From a checkpoint of a small transformer trained on Wikipedia.
Size: 24 layers, width 192, 6 heads of 32 (2 for keys and values), vocabulary 8192, 9.29M parameters.
Training: a variant of Adam for these matrices, 10151 steps.
MLP neurons of a small language model. Each row is named by its layer, matrix (gate and up: input weights) and neuron, and shows model dimensions 0-191. Each number is 128 + 32 x the weight over its row's rms, rounded and kept within 0 to 255. Numbers have three digits each. A neuron's up and down rows have the sign that makes its largest values positive.
After each neuron's rows, "fires in" lists the words (lower case) most often at its 100 highest values on Wikipedia text that the model never trained on.

L3.gate305:129089125170131154117170135179103179094098154172121103069070080098109111117132094105114115102143171118129121141126122113128130146165113102160104108070118149089166136109125110191153122114104183102115100144137068183100133152139097124147117128142124105140171130163103147157068119111122192130151141125079095086145169134086096148124119094117166099168022162061110152081110098112189034160165146085193119117102135101140170195059112161142078130138108122152129145125088077154101149169072157099142123093112126096132205114128142148084119137156121117117103040158150138075115148134113109142
L3.up305:156118231182060138120119130124166134147127130124166193163096085154082113115159147137105129096154149097167090182086091147159139149085079135150096132131086163142100123111130164099145089074144104172080084140083185127152091153124119129076086076137101137177110138167097106184183146200117110166200156102125153093173171167093094113122097145121123151193124136106090177138104111099190168177113144074185181155106134093131096107122134106112148143152138170119116099116102133135145121141111132146171147180160088087157126086088180123073128168181151147142136114143150120119102130147131084091
fires in: "york", "of", "louis", "penrith", "greene", "vermont"

L3.gate328:075122127116255161098156140139124153128107081136152089151095176072139164121109089085052098150164092096124161096135111080135120151145146111103115141082107160135120147138133155184131105178118139146123117154107142140143137096128112203106159167097100097134161145096061117140162117181173104104187203138111142113152127116105144116157140165119109073059117150146164078111160117171094080124115126123091087119109097146174216189081144078125121136102101129154114101146104132158148103116078129138129116202111120107127160097204138163140178122141134067152141148142086136091124098108187119135
L3.up328:159138115114165187165107117160072093097120121097143118146171136086213142100120109093114088098145137077102141162210067095132128152189194159123154160152140128096177146146154138120163187080159112152120122117136140173157199132154139122157134103124104156147130130128165156095098197195106177161117115107180172163099121057122100138149122184118154121165167135117149048138150119091076126100180147146122126081122116134150138146118125136121158092154088111065084155130136107153105079126086089192117129183148093171172146102143118107106178172196128105113104157135091134135144106156104179150
fires in: "to", "from"

L5.gate363:181114165171121155162092134149159118182147164100117151131140101157073133129195128063099144054113140104140117166138139112212187112116126114111131081139168166176141168189160091179130126122067103155089157074138133176118133117174131112097155150092125113158068130167081157145138076123142173139145105127160109130063126120121150201083165124144120129164115111100118070085134102168078139116150198099137125106110217084116066079129169136132093109124172118136135076147158140169159112086128131133133139106115125064141124149124154159118093097124132134156151196116076169087128083124175114119
L5.up363:165151118115058145181147097139197065145078143130137126190119191116059102152201182123116140070145111135107141189156129134179120135098109148168250136149132131131166139148148128099159134112133075092151170128082103122134090107114160141124121147153169104077111145165099181143115118157150156204163153132124139139117086087140098187114158126133157161158103117095117116063107148147150118147101105122109141100104188107154106105130152174112164073113140086139129107095123162148116072091122126106115136128086106141094143172156194140053067117160148142139153171118110082063105099146145118110
fires in: "first", "last", "only", "final"

L13.gate358:150121119145143084183156154064142128123138107123156152184138105156136108112149154075109127157150165163149111118129064055089142094136185083140146168150147058187144118181087117139115112121140178080125088105156112197137070071130103100135109125108134174162121183166099174142133131133106096119117159173072141081117147152187151168124117095116077096120145145096141078108117115128097115121089122079118120223109107206115038124163127116098121122126209141147115138169131149107142144097159101130120162120159124126149135137161192171168115102122122111143169118159174150110116086099204126175
L13.up358:162144098132145197142157113092197145117121130155152166104117112120166146122130170115112157120091205166164152132115089090080104151058125119154115156167120085152174178130144151150111145105138157127091135140168102133111184100168104108158115101149120172159071142121092194137120121146098193168081141113105086120146134151126169186132112072104118174090161132101148080121198139164104081132146163134171153107165190145148100174116128170157159092094105101114087101184149113155107179159131088154155202105191118165165168137088104141160118115102147174091156086122129209139112118174156171160
fires in: "more", "most", "very", "less"

L4.gate37:100096123155110176165166176130129144179140137123152073146096112081114090087150123119095101148123091162086153109093114085136099132126158120119166052115080137134158172142098169191113100148100137119161107154120056182126135145095175156094143138093145087116147145116140131099054101129132097151081105110099128186185081139104129116148138116124152179121091138147094140080132085203097070174143116123167127088114138100123191129125099148129156163129080115074181120124141120160126092123103078188114128127056152069104160146161114114150164123133217089117170083158099159124049115123178083121
L4.up37:127114094163109158188181102170166134131130184154176150125090133117105156169154142141148127151119139110184117195126117108106069179130145107106170153060118141159138113175152116150126120118164155166151124101124111156187106107173124177109080152084120155081161117170146123151084129148170133113152104169106111108164118147067085188165161147095068162092082171134150040125143115156168171161101095138122164149088092177115093158111124156121162075172131062111180053088131181172116108137136106155111152098151144164111189125085113127105092120143140166114155177109132098121115152156187181162
fires in: "of", "two"

L5.gate249:083137087148169129157140147105196152110127086113131125116170104137098090144135107126132160138110156164163162137117127121129156174066141133097046119102116165094141114152084072088130103178113141169110148138088164111101109110074148165168159079094144089111174138113143112156104136132061139128064106164109170119082123156187105084076124073140155128099130098092179097106155175148157157122126157156099097119132140156182062024139100087106093143104134141117100129122155100186131120133141174102182148122161139095147191131121169077121091141134164115107183175067077141203140103121087117094
L5.up249:156162165159135103148108115141152146128076119092136144133054137140140093146190134145149104179065170143097177104079127192122155138107130152144142093127179145092204075100128123159124151096109158185134088069101139190094109142133139195160105120099147131170103101105187124155165142102081069090157131073125069147134081109145143157133120180129147140148185102134149156111144110172166074130168146155129140128169161109106104123106062107143113111096126135066091117138139129157196123168102113140163090101123093095061102129164112139152060160148143120145108183078143189153058124084122151130
fires in: "to", "then", "from", "became", "become", "being"

L3.gate174:082094098110123168119144086144092147133145115146180164157088147111108171107062130106144170103103054168130167079094112148161132145159120068120127166159115122151141157155124168217070109150117149106101108068165140098170116111143154095112093108078079120081088110126095086096132104119102116119192093192098092136113082147120102110197117101082082112125135137134181080177148154114134132192098113178066129081136109141100106113083102156104120107094068107166183090133180129129129113110071120177190149118124150133172117092096061097173114129177090134139142118153083115097111145120110137144
L3.up174:105110101107093143158096087138135130157125116073111140182159121102129070065090123143163109138098092132114096079122038109139131160159166101159141175200086134109120158142159162104166127156065098095185123094115144100136176104145129088086100114096130123065095134169150102144129073094081096108197101166174145167181103174166190123150101150117139156122161068119109143094168165133126159183081161135140106125065112139117140148096144176101081142137164128165116154127172157094129093119102127152225115137138097109165151084152089162122160102155095097071125166089060120119138116126118137109
fires in: "under", "near", "within", "via"

L16.gate197:087144153121154090092189143164100157138150108092162124129134120203143172083130113104119114158175132086022101183057109147158162152122137101161190131167150084077108131128076116156116108122179203163137098089143133059131187134065141119169139131159105140112124135095101073148098111183115143123113129133130183147123085165122103061121194069135128144085158128158107123121158191179128130167169114149148083143135117124125139140141167147071093147093137122124195110164133108126127162133111123120144151146139147170173110147175170174159109072153122141095128085131124083108131156086173109182
L16.up197:083157195125132147060097151157100132154163112134108125148177114113164077121118147126185137087177170175158165123134073133104109159136143085135130161147122087091104132131091154133127173157130131099147153158117064094128175101118122064143098071129197119172174184158144157089100098141121078112160152135111118086070198135065132155103064119104124174062135174148092161148168171147202134214140107138140089089130073086118117100114131115131151151143136204156101123101123075075097093142065093111119112133154112109162109115113158152112087102127143095134139158099102110136105115104167115166
fires in: "as", "some", "where", "how", "whether"

L5.gate7:156129161132128204170136091114126127126128119126144135180120087092171115143107120120170176132111137168149121141121120065126121093189155159116147089161050100159152170157159147179112130118155107160138109034168144174103145128098124060097169144137039155143102056190157142139134141080032076113171121140098150131159148204107149073132120146193130152086149075136129148100123097159150123160078190121102078082162136120189164162090132137130079134193182107121108170112109134126115125136095114161129135183134088119139133165137172126146128142166130102087119162127094140137117130122108129115
L5.up7:102154119122080173141105129142113086121134191143158120165084151091134167075139128106172138171081135186091148080108116138142154133165128178011108108155122123116184110140148097187115096116105105108112184068111097143097147157119167079123120096137149104147050148160131126130070103075091135148122126206173090094124094139100090090103141144153140148052137194151161089153126106140164140180090069121102095074183157160138149052137139129090110145138107133149139141144132096144119149063095162171153124175083103101161151084146114106140127119180142120156131183115104110125111145110092150151
fires in: "including", "like", "include", "included", "includes"

L3.gate40:157174129112155091117097165072114141137100099163087149164143088170124160104146135100138073147130108114117128142096173097133126148131096162176116043141137207093099124151094132106100130175126123098171123143141131133108155212130135116154068118178065159141114101152173149114154132133083097183145139083151133196144112097119163096113163172135153121160160149132096123163142162143149021161151112153062152199192110126122141141118107150126149055135163151100089073151139106133144085137155113122159115134082132186132065120068152124124156091136123125144096146123177129162217133162091149163
L3.up40:123145136087172100144101151089137101108144119159142087189155133138153146143084111116230122103047140182081107139124101155075129185155096127166101127160188126119108140126172069117166143113071083104069069139120125102090063152057085140160136110147119150110086097200180154109133157114115114151092159132114092134104125105113127096103069132115095068141199155148098130103135140132148136157131105144158117095110117129131127130141093112093116149105166123134128179097050136146134038084086168142136141123117121133141122093129068157143094104172150089135153117041141084176157109138164135156
fires in: "as"

L15.gate378:188091144160115095162163152154134098126129108099138148150150131149119132144108182099131061097131165176141139115109107170139087149094089078165164135135112064202101104115118099070151173127161149100163105124166147121088160123152082092133088055125111141186111224124117087122107102141156100148155115093161128136136102144140105123083086141118116133124119088130151172124111096104148110061150155094188136116056136141130145120083136087134140116106127052105100192075111112165185061118099176076107087155120123115086137166119167118127099094133183109154176119110102238120139138130096115151
L15.up378:128148116144144143089130087161162123104111126136185128135095153109140094136097164111152096127099156122106100150104098143114105148145063064190072092160106069142157216115121083149109090129065125121087124150167125136106117180130173111132102057118161192081154161191127128163132114111153138083084120118155079074150179085106122193156124108094164123132061148092169103113135148162089149097208142170159123134157171153189119134156065174073130127146148161143131117144119143118159128137109134083144138130168183093151163077091145086121091130169095122157180161141132098091167107133060117120
fires in: "more", "most", "succeeded"

L5.gate269:149140137123103185087125162128106203179162174203111212163125155142141105167161136109114151084089076110138116168101128184102122101148094124114094123087154159114169148170126077137099125175166180121162133153146144171191135139104140157100164083073101110107082159142102065071109146169144055132140126187125077099140139167121184150096166116103149095149122064118114136117164119082113127186102150127047079147141137107133136121130149168150095090175137195105089104156121128157108116162149110106205125128180115109088161143109081153121150133125170130096104163133144114079137108102126096151
L5.up269:162117160128126108112094087153113152120099135139174118203140119165133031159135133154152064117132134143124079137167113134146111112165120149125125111153149110121154078180156117170150086139156143148131125069133101137101113168114107117162169093184152153075095104086116136122148105185120068136130047160125165104103183060103098128137100182134149162178126120109072110081093171151106139122153135126188106058240210108163158103117145187104118112112144123120145115108175126123122074131089146144165131154150080052088158133135119155123170125142175109119098065106103135154154149126097121139
fires in: "first", "previous", "last", "following", "next", "as"

L21.gate276:082098090092134137108149125114161184147076131123125150129106076141154136150149141119153156130125170129157138091180134145151163134140132119145118082120117124098158090171209109131159184110111163135130109098114118088131109184108180150128148159138125121058124208138133129143140158101095096104109112176144075128081152094128173146107149124157178148110154047107138147146113152095136108168126162146145109134087180118163079083099104102120110150176109144078097172111190158133093087133127144065189131137121174187060133139105181081120125201167140118056115220137125104210128127142096077120
L21.up276:178111143092125171191083146108131158130098117087092111168132109180133133111190175111072120180116198142106132113136045113195170165132132117155176132142075157124197156160102139165133125093145157125145114083079173153156135165182164074184088082131153127139089109174114128177126138097144133104122077131141106132048101114134126137123101110119149147045127124142160067151182179114139112123133122131069160136117134146106085094138129155127146166107190135160124087125080137136150091120130157066172079102075170152143157156081109144154136110125089079109125138135090182129080128137120072123
fires in: "the", "his", "to"

L5.gate308:138101123190158064120063127148166140084098153145109102151128147133165131144108130119111170114188157108158161171075102127123163113123178091099122095106129151124150090141077118184142104150159132159132158121153143152087076131123075121081133114134206106095186099123155122146132122131078126134100118124213147139118109168128148147075114103074131091094062065159188110120154083145156123053136065135209099116119199168141106077079115108086177113120156117097096140163156125166092102146141110149114181089126070099150180099169091137121159102169115100119149088139100103123101148087145112082
L5.up308:152157127107146128095114093141076163069130171121114089084176114152186198086121079141135111212147096119145119144108104159138116113126147126109129156127165125123142188138088136164140075147147150139112094112128137187099101173094076070117078199132162158098113113078152159130199153160108103107073165084157087110118123141123135109053132182106112116133089101153164117076159124123100098089187119064112083110131174124180176055091148158108140095102195113087125113125158144110098179112100136118162098148106120077151172085146105127187153102161174118148081134107116170142087108131135133111
fires in: "are", "were"

L7.gate180:108115140126098151136060108183128089087160101075111121154186110121150152128112155126182138043118122124095141110111091148128101103108122093147196162140164116102148076139083088107157168156128177114140134128128102120144119063101153128127102140145180135088148186133074162121107144081170096177160146083165140065139146127153213126112153125121150212172149137129128127068184182162132138172100110091178131126178138146118105145168065080170114091150140102142166121139160108161107122131077151102162134210101129200149127089147151159159150144122141109102200189119093127151129122107113131089
L7.up180:142220105112105163072104180098155186158062113119117130126148161085104122131094178139119174113077160087114087087130123143142178148179132177163080104143180110152170125158103108117160081171118106193111143129132118104130141157176103151132085107174116076136107144112035099145116133096109129155068120104138122081091099145081161152130157152103134125149162081109145143117137103171165100132163107172117085109134199148146149147089169081165141134161190141073108091192147099082108162182163148160174107123136174148132182107177103106178130143131110173154106097172135127081110130104134116127
fires in: "there", "it", "this"

L5.gate261:146072075088139150179085093141130120123173148138119112108124253090150145156161157101096116057125120181102159117137096052139091177126140105076104161149105109135208149091145124149139122161141134156081179165201121122110111136090170127134214051153115095086121144178094112168105092126137121155106107152154088160137120065104116109170162185111131179159124108124124088125122065149116155119149160128155156140153150097143128108148154104083136138108122142125142134100158150129208128138138082149085166130151105103137188153190084130129129156157111144137072164136134147147171145158160103097
L5.up261:141097144079134178156112126124130123181122159152084150095196116118182099089186178118138156138074100126099124143112148123138112133053112124112174118138148187160100142091161151084163141102144106132137142123160129117192148144108127139096149174071161167096127124107138111109127101131132146154148117195180153100119101114222107105158151122116107140151072093163146084178160098150116088114092130088120168090109137077161119102115166135106071116146066099169147102075191134179113111117145067112170183094077135131144130175120117161107076179177120158060132167099106055183123096127090111150
fires in: "first", "last", "own", "only", "debut", "largest"

L4.gate138:083180141138127108142129105138124101130177128110161102140143123162170174084138088100162127126118123119116117141115129147070121163176178152140119121138081112149107137188095158214144087124121159100159169154116166115108152071097092026139119076144081095129122115102134122126174139139074102105087136139138085132139090139091122090133067149133142139103128089216181101103105164089126094102129098181138111085167157205163084141118169182091101114107141158048075136115067110153101155111191162135152095130133162106234175070147093122118117142147114128106112138127119122156132142088128110155
L4.up138:173104190201115190193103171162126064183158125196149192106129125070114103095082070122121157120128116159162139101102110111146107166115128080146134141164121104161108157151134120162081081144196074089132122160128141154100138132136108060110212141122101104153154151136126088106079093091114126177149096122098113151162120186108149096096134112153137100097119167147119125107132169134135163116125141119168070112086119135185134112123154106098130194137140212094099151106124120112147135177172154098107141126140133111211149137140079103155150105187111075085093162158101151109084160156111171127
fires in: "including", "like", "include", "against", "included", "than"

L5.gate149:082132108125117157124199089144180146137095129150067183117073096150114172084145180126151124114134139143123149138093049157121122059081199126096146154156153119145130101173108088144137089167155153121136133072128103163103112064092113096081192097107155161179114123132126108180151091149134115208140082110127105074147120129103088153127130104129126113126124143082170129083186169106188159142117115124103154162109176133165124099115107164101175080125155128074034126125141120111150106135160065158186098075130105104152142118156097117098117066160089091115171190107133135117135159102104104129
L5.up149:144146141125083157090127124114134115134170115147178157176134130114111194171126134120104104151122113101139096091105107162076116108121076108128100126166147164129158099195068180127116119128145111152076179115050096121150062113134147124106098146101147120136151156210125141185166130124073093082101160127139140120150145117146171136139166058144083119078052162162152078154126147104100123105136127052083159123093156155158184125121135094094135126119127188155184144137142127105119157156110066102106206082112132131066105123084122195174093175037154119137103157182129159128121121142141137137
fires in: "were", "been"

L21.gate247:118126143175099107149110146129096165102095109114091093145151103145146179119105098098106150173067122081170113127141124116154209155088166150167117156145097126121187145147073096096184061090100134113161144089145191177042127138115182105113153093109151089102134135105136082135170099091098121117125131096154097099158093128127073086141106119188105113143174054124085136101147141091135103145158158081160112160099133149159117145072167134134154150172073105121088139109126136105165071128106148064106103122099158125171164138058105035121143148154111083086135163124112107126162084098185089123
L21.up247:100124145147105113117093123151116070081122105067114120140150118129099064171148097115107161161039112115141101126134121143136136157106121151090145188164160138132185125145133109103130115120115125133128121154083159148058147177075191088139123117099189111122147143146109094118138036062105124117136130150180099107101174103126162149191086068143133168108127134069059175164120078130158126116078175118169087111113142118132125109145200076111160100126140143163128138062096185131165119143147079103161072167128118189126149100145165137159097100104123150129157213078095144145110102071138136103
fires in: "would", "to", "not", "can", "could"

L8.gate164:155137161095124142122082150069152128151143107146112110161142116161184180120100117109167107122173178125147192097024138105126145137029077103154118070144146114172148059168156090138119174150096123085122144138136127164143170104105057080184159110113117169158182126153148137148179108137117123126124126113112121136139205116130144131112079105072112170152162190079101134107159144134110110149093115194054114131158160091149075125143179120147112097113112175170149134087096127113183140163113172171163139117126084126130165115136091142131099093115122108083153156187182121179133124130165122148
L8.up164:158203175091118146110081125150140132093116182135157117151086160103147149169085086144169103153096122137116145125132078151134154137070132168162146047119141131080140105126097107099074083097144137163110139149055122139120168181173127068087107087191127098182123139142122090139144163162100123189117116118146144130099138096160141164170165077134111154073140119152076085038133161109162130183181112179096088099159185141128096113145144147107120125019129177119118104148119131088134104128167176147208147149148133125108132105170143144130156081149164145143116130142115102150085111089121092144
fires in: "as"

L4.gate317:130126095148195098103082131140170131144166140147102139071145182096093141102134139103125110124085119119064141081117140204143089142120115058071163075137113161155111113193107119191126124139135135097075074149161155074125084064124082109124135093128124089091139114139106090122103122100111117134164084168173086113166098134150112141118081146138110090129117156160111142130127093179174135081159135155164127105118140172160112157149101084099146156122082151148186186104113166160202081125143033159148132123083107124153146128163091200172182130154111108156129100137104090101150159172156127195
L4.up317:108150139130134160111088113150177116093121193156174101079144115159132197067103121139139067152162074095162127082119114128131056035106139037166126150180083160133144136157130137169119160163160113119100139139176134128187127140126095115136107121133109068108135064106117105176107144155110097072148147128147134114152168220124199116138126133088155134184101123105108113117097138152155121080124140132196157137164135173173157157105169139095079147119124134129177181111159182144135095126128133092177087124154093079146152144152103111107072064150148100061143130116110129152095118114098089136
fires in: "by", "to", "via"

L21.gate184:103120155183137158123152097106105094116122109133130116091138072156134198138192112106182116138107122121111149145097119132132128112110150168092121123127149053135191113123147146176088141116172139168172127144115122087076086139069173175114088177140200171104153162086127114133127058119103111088146141110078130158104124082222121138149149117116217194133060124072097151087189096077153137133077148119113157102163135220097108151160125141116101108147083123145120134135136162124117162119161107141128166151110151139068133141141161120097084116127129155148196152112140177210108121109140138115
L21.up184:162088108074124145089106114067121117110121134107190124167130115099115072156069110123162122158148158124100139145071119115095147135172154151111184112065141092157110135160145117111128125161130127082128114168147152149057107153146181110110128045074108099159154145075164133115083170144136155163128062116134107139100141173102148125152079156130091070089125079119148093098159100130108125094124150154119042062126104084158175133128205148146146165179155157122134100097133057125114132114132142197135107150182132089175101101100105125089107108133055089118110080120151047099136105130126151083
fires in: "i", "they", "you", "she", "chuck", "he"

L21.gate318:151132160126153111146144111173109140109133089140096092102114097156086127122186112055133159157110157179132122128100185141139120119098133220125058132053144108131205079090097159150102165182099127096118155167083124102166171139097125153136144165154136124072151098075171059205138124112154186116151124158065113157125061117119126090102124099167168102063151139120104158158077110180094143148092138173113130115080157187134156082147130092119144153138151137130081098095146079138128130108135134158150122157101104174095135132175080109134111125156189090111176151149109075093136165082141133130
L21.up318:123097113126186168146137086137149119027121099141169121103192146064139093102163084152136177128183085172178166138159177147191108163153154174078108165084031110096136115138129133187117112173126116138074136184132126162158184149122157133093138133122128131156159134099138186132122174116113163170095150084103088169120081144112169095101100153098154143130113124114140081131108139143166106124144136154096067137158120174185096094089109150155101091160178110097136124159150079131085127156130158136122067133149136147112110114160119112161084107088191163114116104095086172164179130082136155097
fires in: "after", "to", "from", "upon", "identify"

L4.gate221:129137124132101156164108155184128153110157121175137059118073120173094127108144096147114147091131111113147120133129071090165104190073148141172125086150118131136159120114128159191092160135157092127133101177152116107138082115072080135125165188059106123152162135089143119131170164160131153139116165146143140112164094089134133071146130112135086187141147124149155108079079202152130152163142109144154144079106137192116215151070107134092109123088114114076130084129136142147160164185144152073102139158100111103139177120131117084109029087158139088093152105133078101163137132094157090048
L4.up221:144131145129124167145093191118103119100133098187116116149171171109130116144156150122088131159122164123148181121103062127124110152129110148152131152120097124134111130175111182169120174037153112119107153129079154110158116160125155035150100168098097094136136121155188113110071090093135178148159103114160119141151145133050105112180111103108153141161151081137127089130093078159196123174138129112142156104140159169129114147159090084154136116082090071110106155137133096070148119093156086107110126112183150129146080133049079124110118177161068134151044103094065149144167131083171137075
fires in: "of", "to", "royal", "s"

L5.gate372:160118149112122171059146149157104173159108186107172157156119190148156192168132135108070162137183141100184142104090103109189150114144127100149199100115154144138134165173167130133119187171065167173188177122094168164154171146118168136119130147052167098143120106089080147168100135148128119098121131128145202128114172110102114073157083088161129132159107146076137123146155150152153141113183142129141085151178140080116105113166183104065120109129138133145143098137150115169117157174121117193139091142122142112103093121113134113184178093156149069127132097156081063167119162125150152127
L5.up372:109104129107056133117143152121164148178174164145170096093095170155075103145124152122159136125104127065119103134145114139131102129170087165129097066108083136063139085175098057131126138154133140126128165079129191076164148111110111200091164116087131123075190093184106101150140135127110071093114106050144180166128125171121127119144164105128087149142143129143134156182158144103066128094085124105134162156096125125145095089163075124072087141116155135140109106133093137146197069154123113147174135095199185150064183087109165112120105173140092145103154105134170094136123120151090156122
fires in: "of", "same", "support", "supporters"

L4.gate178:112133095159096175118135108168168122092105114169107084115103176107135130057094119124089103127134153111145167076139154140118151121134151137074096052080134087129208107105109144151137154104156124098105165101124165144137157090100092158110144091161141137153122035076131065162155124163166167118220153131167151158124116141141107174131130150087160106110086121130126186117154111141082134177177160108081150085120153102188136167094170123139090120121072186171118178097155134181151076121101091167149103167112101097109169105129139144097176124170116085118133094131109081159130072052130098109
L4.up178:158162136102140153138147142116198138141096127147119119121091175121166114137146079141138151136132125108138176105142149173098103077123137168092113081103143129147170124144131119129084109104179110099165146123126100135138133094128137153078125140127136098185144168120165110108150148179122135142171194133194100102129093140094108107157101126087080151096091140129187110114161106163117033182182120147043076030121078101082167119171133168129110095138083121164112121108128125159097078125113101196168107158199132111128165072125143092161123201122121049123091174172097081130106136145167119083
fires in: "from", "of", "to"

L10.gate21:128122114128083129120150186154144100126128127139135089121134161137104118121140148122146111113122149148080161140176073130145129140087140123088132112073145139037189150161136071164107176183112106123105144104117169104154210111144137094108150190188145048110159196110124131093148091127092182124146141078109095135128121096115134127137197104151157179226157136144099160068095119164179140112105145143182089145161148141113193085041135151103153126113106111092117097103109108098121112150171103181128154120168170140127153137190155101124138182131139162100099096135127140159162135036139122106
L10.up21:103156113123092108104151185119148138095135156141120162142185108098120127119128128097147117124084090100067093112174130166105142114159137123138130159119151083125189105058158101086167202155175137103153132132119090084088137139071193225109132175157103098072108165122075119145159097171139129172143155142090133070148096124166148115176144106167167155131144114133104124147119133115119124087158172187106104063199145131103146085074135148173109112163169146089157121118129192188088088104133182122136178121074115195104119128137184144138159128102136135160134167092096084172158150094119089144
fires in: "it", "which", "that"

L5.gate300:138080122150111056092139077081169144131072131145114119107136131148139205063116111122143124111140123104082064113126099135127141104141116106169150156169107114110115154148070045099164111195132146151156132080140116156131153159041106133081135126111122129105130116154178147173101107092073091097121113060155102151146138062161108153112138095126110159178149102095152156143204158127130113120057091132169104111124113178113168071131185184133147120124157139118110104149134039148125078154156104145101121167138146115165152131131115136124132172132156089137132169086108228160156096113155134072
L5.up300:144054118144094182139140126105158066080075069147126137033135141113146170123165073106117119165093150151133073142104112116121129174147093141192165127127095096102155114160135144152127121100124154128147169135118167148107173094101183144126104128105152070115143110132122172125124169127107075106133164086168090108177122181176206154123177130163036107183100137100172164113171147198172176114146114137113149132138181166075119134130178122095133166106101117162127116076142117093147079128142103132148069155110154112127199122143100119148125134176143093101132126146059139109085172115147166151
fires in: "both", "instead", "been", "either", "any", "such"

L6.gate92:156154147117157157105125115077124136142147094130162123143145130170168103131150099129110113103076144166106113132174086169147079153091097152119112131142078109179115127121126086083142105087160185080123185214093103181138125059083076144160121070084084108064136150123155156152145123164118108098139116093108157151082114135149107139133110074180152121165146156120086075141182126122126052149114100098107119190170094201135151142079130123063145077078185185110158145135091142159204110173171130138152100105092119125135142142091114141120169108145156152163153093147157194131133134146186131155
L6.up92:167087113143132095120095064202116130057119171123122157168121147096137188141074160136105137154059119168101117173104082078070140152152159150123126166138148106153114152155111101111148112106163150149081089101103114094137151135141131108180166123120134135125100138140107163153168099110118120113094142152131166092105152066209172104107076088046062139148098122122101159074165168107044142087126137157099152130149152127133135146160171075098186162120188141145125095147139059111109128150136090112141140067150100142079186156137084094136129062109136108114167113099138126168132064173123135148
fires in: "more", "public", "both", "most", "serving", "serve"

L4.gate288:149139094133124131092142053091132079125073084159122177117165174157150132139148083139163135111166120119086133110140086152164077129124138134102122139171124062192090102090151127145097099183146150084111137154181136107153120045143089103159127140103125102113138092085112081141156115198136096187196147151147097118191142123090134097125109148138039093170073123158141101078145100113139057134148095153134091111120117116164089167138163123126076149194139181099138143072123093162136093133151092120110063087120117083139136100150106069121126148157094119096063164105118138149111149194095117136
L4.up288:158150109169117175138068166108159132087101170199147126107121187139111145146061112121094139154136098123117165129136139135068124179130157156146131126141136112138140092095141114159170148109101103063109145166122173140156132098093133118130138132131089108083153143119109129128109093172128065149200167187153103146133129146102115132102085100081091130133134114148162177119098181167161116079152120117122137101114111109147111123176107136117120134170109187164181213139133145158160122104158129061140090157104100152170144067130058167201170123128165077128129156153080066188099163242112130144
fires in: "by", "to", "from"

L8.gate336:148122098125146108150160126162130078023104088166150148157161112130149090073177114146069110121147137159123136171137107192118126222179131136140143089109128120114119115114144087140157093123169171099130145155068170104136108126107191071147077158113112024129078162067142135124149113111097131104121140097145107112088120055126149134171148116112106149118118172119092073127153102163102128162117146182169120137164201130140140138122140113088100095105158123116102099134105177076162090136139126124099207149111116117140165156165195134105156130176082165143058088095143133157123180091121151128
L8.up336:124086165114135169139128147085164119091100119118077085120149140157089177115137154119062082118117116081139098102106089111169131136108161104109158092138143113082171147081114109193148102133087180128119145132104166118201116184153070117093098163152138108075073115142124096098188166105172106141144114116168153147126136107125096114113159102176064176128105112170100126115110114120126121179144077154105118152170142071127155139121150158046106159091165136134102083120187178100166085158150113171084088095063165078104150088157134090182179125144076112145145140144079157133087176095090081144
fires in: "the", "therapy"

L5.gate91:167100154157122105136136145122165146113087069144165105122122149132101087116129169100108076108138129115144114108061104114133134185108162128153171193181085142100162157130069125167141129166117132093078146136170117196110135077083164111153137145112120042182157221128110150164136094094088096088147124129183110179119120098045101110129110097090133135111106119144100101100115158126147160147145149157211070107138117141123125158146112119089088100129155100107144113114074051135062186120115091154084141115155113145116179100076111132148110167128130088115121053126045113139108141108148087141
L5.up91:105122139127116139067125095121109125154122158160128158084129113196119093158091145141194129176089134110148162136134081151124118159170082183137128144110068138159144150187178124204097135176118107100128074076137168156153146114105129113126119167134099102199185078088104113143118070155095128072107166124176200097209169179086099101146150121119070151139095135117169119120092132103165161136120120116089141158125149215143077156114136100199126131143144120129148162115130128099160141180137137131138167137091152141128159086106080154139122136200050053101139122134125106126131172148134158093
fires in: "to", "of", "on", "about", "in"